Weights of a small GPT-style language model, trained from scratch on English Wikipedia.
Architecture: RMSNorm before each block, no biases in attention or MLP.
MLP neurons of a small language model. Each row is named by its layer, matrix (gate and up: input weights) and neuron, and shows model dimensions 64-159. Each number is 128 + 32 x the weight over its row's rms, rounded and kept within 0 to 255. Numbers have three digits each. A neuron's up and down rows have the sign that makes its largest values positive.
A block is one neuron, or neurons of one layer that tend to fire together. After each block is what it responds to, as a language model described it from the Wikipedia text at the highest values.

L11.gate227:101119160150073159138145112176114106111146126141124152129133178118142112083079184098129154111139088150151117133129156135130136114125148216115139170112204151117161082186093142112163143115223133081113108122113141129070141124190116136117152128106162139133132176134115082096113108079094099134
L11.up227:162152088124139128143127134132183112084119153100213080160162114100145136160127181110112162139176138143136174184158150098133123127122158047129158036170076097139075099160068109119137106130176113112176103107149103115146158162195153117153157147164144067166151150115173147144136153118118125130
Word-internal pieces completing a partly written word, most often "el" in trav-el-ed, Mod-el, Raffa-el-e, also in infobox field names like Service years.

L10.gate18:130148172107105183130119170129155118159135100118133087119141187109154112162049106106140151172121142121204105139178136162116156094126111145109180119132109104116103183136142061138094108115164118145194157137095074111199091096121134116108071091079090097157125134118091211125112073065137115158
L10.up18:151146136146153095109152171095157109159123146128126193075126045164022122148119126106171157107148072128150172108164148096088091167149106106128074103152121104205138147084125136138061114130110185158114126171104130130188141123110131140118096096147093123095123145063131118132087124138090115176
L10.gate210:122108158175117116153169086147103171044151128116135142127088215133088130158106129133144130104147121147176143137126061163113126106163057130108114101173123094096130138103134149130138165140141169116099124181104146184074136174141131100155082153143129113103158150161140195135113123080123133157
L10.up210:100121153146160133114125118106131132114120202070102146189100146124140127165172175099131090074149071131172125125118141157116081083141088131139138108046130110189123120167127194146094098150124175112167146147106119115116108105188086169110017161138159106125131103093134116108165115092122139086
L10.gate268:116144141169121086120161107148142118130087202113136114138111148156203080048148120077198119156154103146149174088146132095164133155121122135180071135110106132155150167147110135154121155154118163081068146177157175225098081135153094094136095138105126125163107183081121107206074131135106123166
L10.up268:155181157172168139156080068105097138144151154118189116183148098118158133140100132095168140105116100141156175070154208096164148117143139156163099158130188091079120118092077178119122124103198125109125085111124144157108054143084100147174107131127162150121159090098104092111129179116111133143
L10.gate287:171097129088124102168111175141119108088118074092120079108079116158159163145089174140137076137109125157142117163164143144120157146142120131099112181090082103073160136162082140152106156129130076104160138126165113172163134139079106110098124107094094117147109215155149062146125120099099145168
L10.up287:107091154129081118096092125128216123178109169129167174158135166077115165144140119123113094156198157156179133085118140114095128233131105112113133152163085067134084110110130129130092129204175127131094138136089113202079152070197157134140086152100147165175163149139116106130125102114130111174
L10.gate299:127166162133126130142136074115123121056090141069161053084097098143160137156083141110160150141160122151176092117148162106108121100136056074179147141112138098107138129108055132121115067136077164084117142127094140179128122136090149113124100113120131102098132123135112155168089138075133101153
L10.up299:141190140123114153085108071125104143176144135091134109129110109140145123122069181189043108155121141116075113168170120081113190165151092129157106121082136101135192104120118106133179112156174158174111160127122119139139088092185086127119029211165116109114131151134143177128185086106142146158
L10.gate333:105136139113086155101099147147151179147161130086101158199153135152116119121125135123184100215175125192148128200165095128160140134168061087153089120146131112160144126137108113095162074144115109144067114128162111168149161169117104127165115148119175124158182148121129070136125111102134147161
L10.up333:149208116179143105155110121124144078088179169129169086110114073116119124123142105103092132162099150102137123157126165096150119141120135132074162131115174076103133104159118097209164170096121129074112142157146129142088096079170147147151156144075085097151046137053150127125150136103096155121
L10.gate426:179091124146108150168126133098122180086147079152092084110158137147168072101081121158105129090138119122136100169134107143151158139101049107097190087113113086165150182087071086173124170162137071041195136124128164180157078134147169125127114136136145132074178142180092141109203140152159154147
L10.up426:151076096104151189157154087139170150142143111030118202131116129153158123140118116190119053102073165100106175115143121120071150086135098138086142196144112082151120135133120125152129112174134113126127150157136150140119142164203146125120121168081111121149114156157173145145104152160196125155
L10.gate431:138104195128094138125155068113152106162127162063183131143126183095188084136131170132107126141118144142079161091128146111178125184152132180128109114078155111106176110125073179110117146131114120085139136136129133209159037142124152102076096199122141094161078123135128169162077106155131097098
L10.up431:137165088149079139128129089131133100112131094144131077104104128117124103145080121097141143108170158117126106146094154111141157167132168131179074122071084091130142130193147164089134119211083101105146158080133140165101121087082134095069167125141125116114172188113159125105134138114084115139
Short vowel–consonant fragments inside a word split into pieces, often after its first piece, such as Lab-el, Sac-r-amento, midfi-el-der, St-at-us, especially in tables.

L10.gate32:097064153120182109130136136056114176079109061096157093082129126122135142108167156120169071132142153104109050163110124166117121107146124168104112147117156107128082067137130054140120122123181152142128104105167145159139090118121140114135178143110155124069152119140126160144155079130167115173
L10.up32:074122147099167124110152166082128175160081144133157105198107113115114179083160105171149059203117141061129119177121094132110184098157122171133137161088134177148118129086100110120117118058210138144116129153125165131175166142135137136145178094115154077113134081203185130097096072135121142137
L10.gate63:100139144141130089118127156050094138120108087108145068143108185140156123056127124072143121117153137159177121119185118107102119083135107128179100105113177086114066138095097133155065180171132103148145091066135071120095124138112141157150140136116139116135148135053077141115060126157164131163
L10.up63:111088182146175111112083050112161084089094129091106132127101177101122160125159145134074177091155119158171139090134109115070103114087139058148095162121145172126069134098124090079131102163094138133090120184162103154087140136157123146158086124124140099173132090099139110182150187124146115109
L10.gate68:126125179086103070116119147117100146158114093145139134102147136116108116063167130171112172110132168112178087154152146124124123081154009106117125166149097122085060178161154125154155140180149143122189110132125096161140153142107146118177124137157173123175121129130137120142154143097133099172
L10.up68:137195160149099126134121140172172122141084103092121141134152095099175158078142164168129113140137136111143209179163116150099213086140122131094103178121144159136060159137133092140129167173068132153112106159063138102065162184135091169133096172092143140151150153145124101166055081066139109155
L10.gate97:128145146109096110145087101100108154081146047119178118089138145079097105103160126140125111140130193156157092114155115103144096136146095120143077129154167099074074133144162146107031117183116072131166083158068139152112133134107088117174109104127167174177128092063148119150103155099120143113
L10.up97:142120112141118169133098112108112130160090076118034135115132107167099103090155112119138175121097151100104085159152101152148115052100130063117120154125145088126075154120120103108095139177122191111089104158168104155125154152120159152133123129160145134129119153164128139118088200157142126114
L10.gate200:144143166121089093150131160160120141094115151101150157102082128118071120131151136078149123095124124147148097154132098124127124145076114161122050130127091167097098183084131050122111079143126215087108109189094143154114179124213137156123163167143138143133086110167057140119164068145111109116
L10.up200:080192129167159096170141157113144155146106060127134168166121130083096157148089097184149195169147127107159147144081124167125145131099121156087164144131110087157173149135196130149109105156135129123153101151106082142169128088109141121087070131105100100118096087112113095172115145131095127162
L10.gate224:150155202117150065112071183120112138128167074161187150098184134148107123099107150119105140119153111120141134092144172096124157076170131121160031112079119145074134166172121173154147147129152113040137152191084111108084101166092110115119116110133136152149129081169150147096139155104154135088
L10.up224:178118139136182065135103143068171114162109105067142114107119108104088126113122114190196181155152087118108138160125140181047086146140145139169112093128133115126156106084117153065102058110143152153137134132131159111111168124067155098154093118051181116113128179170167161147113072130067100091
L10.gate481:142117136132076088151129117119089082147145056137121151133186118127094103082136184141134102092156156144112114124111092105065116085113121136142125177140111143079076128159142146173124162150149142116176169184151179166057109177126116116119105125132149093154162086131153106156150104126133078100
L10.up481:196150114138128104089106120096078078174090105162096065122176141097119057095065098120173174135135128124145064150113157146133165127169140105115149073180135117136076153134064115128127105148092147132148165168061113115102131124052136141168115091115154100187141081145110151139131144126136152095
L10.gate487:139081147204169143132166127171084161074114080119148134115145054135107140061153097100123140127150103172121096104114129081093126158113111057133137144128147103096131102147154130131110119158160100117094054062142148122130109123156065120144154117119150144133115137143170137113109138070125125149
L10.up487:138120169160141145133090117081128144081112072151097137125125124060148078148189082154123115143156138148161118113149161110121140140102133131091085149103119183058151114138118138172141124117174094141204165135175131157078130084071093095104123078194183146119113151171167099111151121106152080138
Connector words like of, for, and inside names of ministries, institutes and societies (Ministry of, Center for), also list commas.

L6.gate144:103157102123181128198128036125072155118157173096182081114151157137136162127088155062134152141085115126090122136148066114140117113138164114146169141129147071103183101125080089149140109154169142137129113125124114087114109139223205148167116096094146100081136142125145156103159153124135114108
L6.up144:139124078244102131141141125168156161144124195120166113070045129098125132138122207078109110116084146095089150149128122108105144192086113112113121114170109087112086167109137101156110173093169098208075067098156113117156136137120135088175161186125138122102189148059089060126103109116176106172
L6.gate194:135142114167089180197081117164116100141088133163098108141130180157170073145154145086117122108119156192123124126191134095172116155091118133171143107089109174148094159112136204089150165065130126125101099115157114131127096138152105090159107125170158152107173171160098162166192105170109163147
L6.up194:052136122182147150075101165158107105094060101178084131162069094087142146139137173092125113081096131117131120085194130118189151170125121134160161081113118212126121136135091182104179195128128156109079109146108121086125118088111114108181139131103154157094159122153121154082125132154154159131
L6.gate209:130138088177148149161138111116115118118096117132150109116152129129238132107090106043083131126062165126121108092177168105121124154134114111106106118155097122128083126147149101144133135162148182139098132098128111091110108148095140117141065137165096066163184085074072187154172147130120087137
L6.up209:127152185168089124169133111136083091132100142085144158152136095153160173109095137060129108164100096112140175046151125147079111180059130110118108048096155157132103154102118139131136155155163120137109096120152098191117140086133183115153130194150178085116097157139118109114154145156129069163
L6.gate384:108104111104129144144095091190143110097123153136107078182110143112201171144138109115076125077066119177081102108147140094089168091081142119120111149166128139143129113093150102098181123126107181096100056046128085164138068124182132190116117079170173088109139155123077129164221134079144161127
L6.up384:074119106117100142091084142164097090121107130091116056148125087151130168148150130097115115175048197194087093129157157112110131083122106093156119143204084134110168082098125118105144122128188131113110144093144132155120092078170159143149157073167146143066145104079126092158148159170084171148
L6.gate392:166109167184113175113108137088130135114131141102103096090203118135183147081125119092151123162059139160143168083068151111090154163150105134113117125100088160189148099122184109138083085159163112168070138132126106130145146055138139204128137122110133109090138109137165128129108111130142145124
L6.up392:184106083134110061159145075108100124165141141095196138149133133211120130128110144047148169137144082175081130154098106141169123121168129096091160173117085093099132102072121127167182091156166168135109134162148141145131147111157156172144104108161138075117147127169108087181177136115157115058
L6.gate403:131119108130187095155132096108109137137089156112129074155139130116137156096101144064174153169117106139151134119126155096093144159127094158067141096093116114188138131094102078150116114106104183101094095051136092138108116155161166168169093163078105079140141173124133150135159207107111135157
L6.up403:182080135177105148132130078174105155145111098132127064102145081152177057154129169071107099119069116138139167122137159123118153177103134146114129167164087157160167083089139130089171137151221138114103142124112171165075130117158142132153119156209143160072138074069123151199195115147184149127
L6.gate432:098114160173169108134140103116140126111093096098132119156163123099187117061143046130090085159116122155089151092082142113155115135127131141092088092075112150126110148155149107168194151121160145143111082087114086113122120113166192123152104187122147131124126123048123131048139139129121077136
L6.up432:135144168124143150144187151123097104069089199151144151125118118118155118083136094126100162156124097115145071129122099189150169159083198125143075156133081090117133146149135110139113126141139147076191127172155075119082115142083168132115129152112162089153105214166158114106099146136149117135
L6.gate457:156123073149110169132137135156097141120112154093088070180121181169188127113093113077101117150095099153158135088093136118132144119117100094157133104163127147147127098095122121156161103121189136075114164084105137215171111158163126072156119106130099158191183096184089176122144036146143086160
L6.up457:082121105146101154098142094165100122099131128161119116118128144172180187120088221091091068113095137105127124031128157130141198131062093163165109069090156170105146111122117097187163143060131145130143122117109124154238138138147097150124152051100116148156153111139141150094131144124147100125
Ordinals and numeric modifiers before a noun, mostly in sports and career texts, e.g. first time, second on, 6th bowl, three-year contract.

L11.gate473:143098091092133153201170063204093151134117123117168152106171144133203080068096096106135126101115114175155092164162089090145113084143163132118125143149140106104118182130186097087109126142145125098143079165172135163135128192073125111175085158105184107167125114109183132156113145151113149133
L11.up473:149074110093104143133145079142075152132134117155151127103158186142141153140124124147085073126102250120121118139172100104162148057174131100087104130153209140080109121108154149118133109134143079121134055120179108140137074097087109085137063171070184127081079143181112206093114175163156113119
Possessive words and endings just before a kinship or relationship noun, mostly in biographies and plot summaries, such as his wife, Shankar's sister, older brother.

L11.gate486:096111174077120182172096103119116167125100105116086148130118179135198093124183122087145061140125172131167107078097103129122107112135098133140114148130125094090070208153168131143105089183173081109109046143129106241141102158176101163176156129163129159150126117102151090134151165107113150165
L11.up486:121105161035122133115108072056094134079146150120109089116083156153158101090094116125149107114147152105156170155136140187133096150150155092148092143113182137084130169100117123110064130154116153089121142174149161141168145166081160107148110153159132156160116127112152106134091115147116142179
Commas after a noun in a list of items or topics, such as education, employment or HIV, measles; weaker on possessives and adjectives before nouns (their, poor, strong).

L6.gate12:139137148158208097137159163089183128159141090122099102134191135112185123107160120135169126102177137179146140151135106137141095144163116091129191158122129127147115181091140144099159117151134082135150205123118109130131156148126116110146097129125150071110144152182103140163118145154183161109
L6.up12:177207120119146129113140116125129122099117098067107098151120099162166061116104112121111119144177035150124164119118139098113145143162126120134172117142115096091120113046095138133097186156087144172063140131111137128081138183135087107093194034148105142103130074118200178127190153177103124131
L6.gate19:210121172083196104127108069059160127113126139198115118155153142175135106094121130140146171124128136128149155177222159134138132093155159108115161123071156070162157151116108096067098117123074100115146117117131070115112119096172089098047134129176105084142093141120111189192156126140138136114
L6.up19:121082147120148122098102145132149113155114119169114145148123062148128131151126075133121109122164210162156110117122159162157129103128144125136109153154110106138102152075090155130152180161141127109090121137169120080026155175098133121126097124195139134169170158033084125112125163140140182054
L6.gate119:094087095124154154173110087133139093107114086128132117122156148140136167129082104104105162164160113151129117097180138111170139080143089098115110115070074102089111184081164131131111135082091107048170149135120128143097115194081106106121179148130124126107162153172191128128119131159166159148
L6.up119:097069068155189096231171148113149118106074167106122141123160118056119189087122105097118134152137135133136198114131144115163115112152087115125126119115133115106104162165183164146096129089148130123158113144150125097168151115099110112150161174138111134112066133144150060111140181124119167171
L6.gate127:120057159066150129145113107128154121141142059187061097196127199121211135120115110092098147136122111117171109118187120118113157204162101100101140159101081137208143174100115108149161150129106131070113173075149181119088153161129059088131082162098127152150145096076140163142125126126142122123
L6.up127:176149181103123159134150129063158101146123118172053146135193165088143193091059123159094162099145068098200140169124140126151144146143095111166135107127105153170110180195087148145092153154041103094142100108184167102146111162152063090079110099141101140122089128136122120131183137148129116135
L6.gate213:126061149153113122153092091136119200090096132121078118115174097134101155141111044092103155115076153151185160122129173079159130149139077110082090066125101115159117198076157103150111169113109114111104133151141127110060091148102118079145115164167159125086141134152131104104151129129105171133
L6.up213:119100105046181099152142140128161143101143127159121127165153103020143140119133107154165152079106105155173105182115110143109133108130185136112156208186127135136177150119116061153155098148079131088143166153102149117134054090105115169135144090121112059061158126082164170169196104141115159147
L6.gate303:069099073122204122198100160146159144148100171154082146181133139097136119157101136116141153086161147131155085134152118079104082167121138133110075149126116084139175108078145134147164174111119165158180197146120190159070075125109127126179176123108106134103119158152142137193145153111134169038
L6.up303:182080111147126102176136110124150144146187080166145115076192138123160147072139097132116136094122142153145107193167166149101154157133139177108138225141133169223131131162167105132156116116075163089136177079114117111101104193105068166145143141090099098125157162121098142162139145159140165115
L6.gate420:113153136133143130141116145127156139153151124107164142158199125122146171107089071113097097138154105127145091153176161119178070084140142124108146120102107147105135120184139133132193146144151081150162182128198101180130147134209160135140104191146160093118169134119150115089138192123187125169
L6.up420:129133137108128099146127119154084111175113114204119105147121109154106168140109157133118101118135171131074150141207161106152172140121134163149110144128121086094084146117093088109124162117121078174143136156130192107084117181107064081132177184084176074134148159147126108129107127071105133063
L6.gate490:154101214113147173160142147152093121101133137118151146098154103163134106143114123157118185091151119105220143105123124183098141091142150086145141190067089102169129196114186140128132152164024121125096165125081209114072162152133082132064130197128220090131136101100087121176123160126117151172
L6.up490:104091154134197141139178142113108085164148146112113202163117087121162103159103136161159155119102140108198120141120120154108113098071153121124112181112105129145118184111145103164135102191041136113119135122096213082131140128101082150117119177132170084120112039098073117159106168147115157167
Fires on the article "a" or "an" right after is, was, became, or an appositive comma, opening a description of what a subject is, e.g. "was a travel writer".

L10.gate15:121090222128099146138098136144128139091102107123156087129135078124161094110115169127133164194126104169112161168130087085154156180148095077127091046094141193207148151133128162106072129151099128140146196173103109131118123147134114182103106172129162116183161144088172193097156142132143099097
L10.up15:152162159139107164148072095121111084119101103145077195026154089103091102110157172222161125104108112123091118137105164192134138125118115115153168117080120155145118140069127094131137098126142180093099060104129131106097119102122079182082094117095154099031156044118108076127086082186126118082
L10.gate40:129167149086136115110111139121094188129059110109243125133097148066106164067134146100123144140104124149146154118120084123084150144134179123082116094126124167109126136157133083123085030128086133205138072144130108139178102101141105089128102121128098111132127148154117127106130180064159058162
L10.up40:110073182148125188123125111175102170121140120092189051082119215142084147114088201139104215137112088110180128165157081087126123141148040097070140167154132153135145109151160104115141081130099114118049103122127107164137100092111150155142108156146147107121111099172117109149168161115122059097
L10.gate61:196074117057096120186123094130046128125144132081204112090077108090143175154084107136122135163171059159125126120131187194155104068169151082151162076126129117083128108090078100127164144149127046159088116106186107141157097119074057080161110097130166174145103165149144152135135102140143130161
L10.up61:102089112145100147147145124132100122156158173106152091217119072101112093157056128144146120099115051187156089103134144122140115122196147133095122125143104144074121098094180116070093117134145121140172114128147149092141118130098179134089110098145157135138123111137102173110118072122159109120
L10.gate131:114091075093141118160077123222078109115100064137114104073141115159159109087132110074122089196130155190142092124105107064094128081167160036164122115180090108156104132138169143111103110207090091128112098149137147157123146117114121177140129183072130120147086152153143167130134174103096136082
L10.up131:111102037093146151087097121100045138139123066149085126081169119144186131116092120100096104151136124100145094113122094133082127137173117129133140090147153118156141100138100085093121145145139122131183082151130177104165112150133088165109125182111148128105081081188122190073132175150115192149
L10.gate438:166089104104067215181146120132139165045123128125156071141110096140173116137086198100152140168148119164125108118092098097104074095165169108153134082163112128129139135085120113079125176127110142131167083082096148065139111148146113132152112159112129131124123165197182131123159138085111169112
L10.up438:056095149055119167148088106089146126169148058114156110118094114102113113111145104147069197120122182113106131098128182106105101109183133138196161094119157128118134092159172133079103142129107142115183123145098139137151077086119121108147106178098171154151087146153117110081226110047136079099
L10.gate445:110118090143170146128174154104128140100192093148091130170134115188159097093203069132133121079159161161128068131115166156104051094150109207079103104105114141065083165120154057108132113129114109064165166106115186120156147129110132102143146073159122127038100132149145129136134139090075152076
L10.up445:077081146162090150152141142148123159097171069173127158102134134123120093071109150089075088108139124138097110161065122124087174075118166121124158067122085141072116100156093134157144065150084165061147180143170142181139197153106102149102153128080157126141091107172111142100127102137151129075
L10.gate448:164183099109112189174143169126132188052128130119118139105089112151138132159118122127120171139103158164070129164122143116100109128140114113159090159156078117128126112097165059123107115154179103118154168107153164163157091110136139099113107071112141125095162143163117175096131135113117141116
L10.up448:168136109128040151116125122135177083112172102116135138157114116189108165063126109100111139131151165125120111102098096102151141124160139112137131065166119159184161083127154141118164126135127089111106159117166127125126118120076123105143113124117112140061134119154102110105085057147088102172
L10.gate506:136109106056152153136128157142079173043107111198161106121163166133181082146098150118101145120088154168198083115120111115155110127183128110144108163113124132123120189125180108096077143176113123132115095126118194127135125180140151128133110147154181136124130123133122178071145128110159129168
L10.up506:170120120125122137172131192128106118115099130081151151132181178142158073158162100083094044179128202128148172094111125160128103079178223093168164104119165126132112151158171163103085130189118100146083133124079069136120102176151090139182145160104115110140158108121176183089133152090143133078
Middle subword pieces inside proper names and compounds, such as Bro-o-ks, Br-and-on, Bro-ad-way, Mon-ten-egro, and the s after an apostrophe in possessives.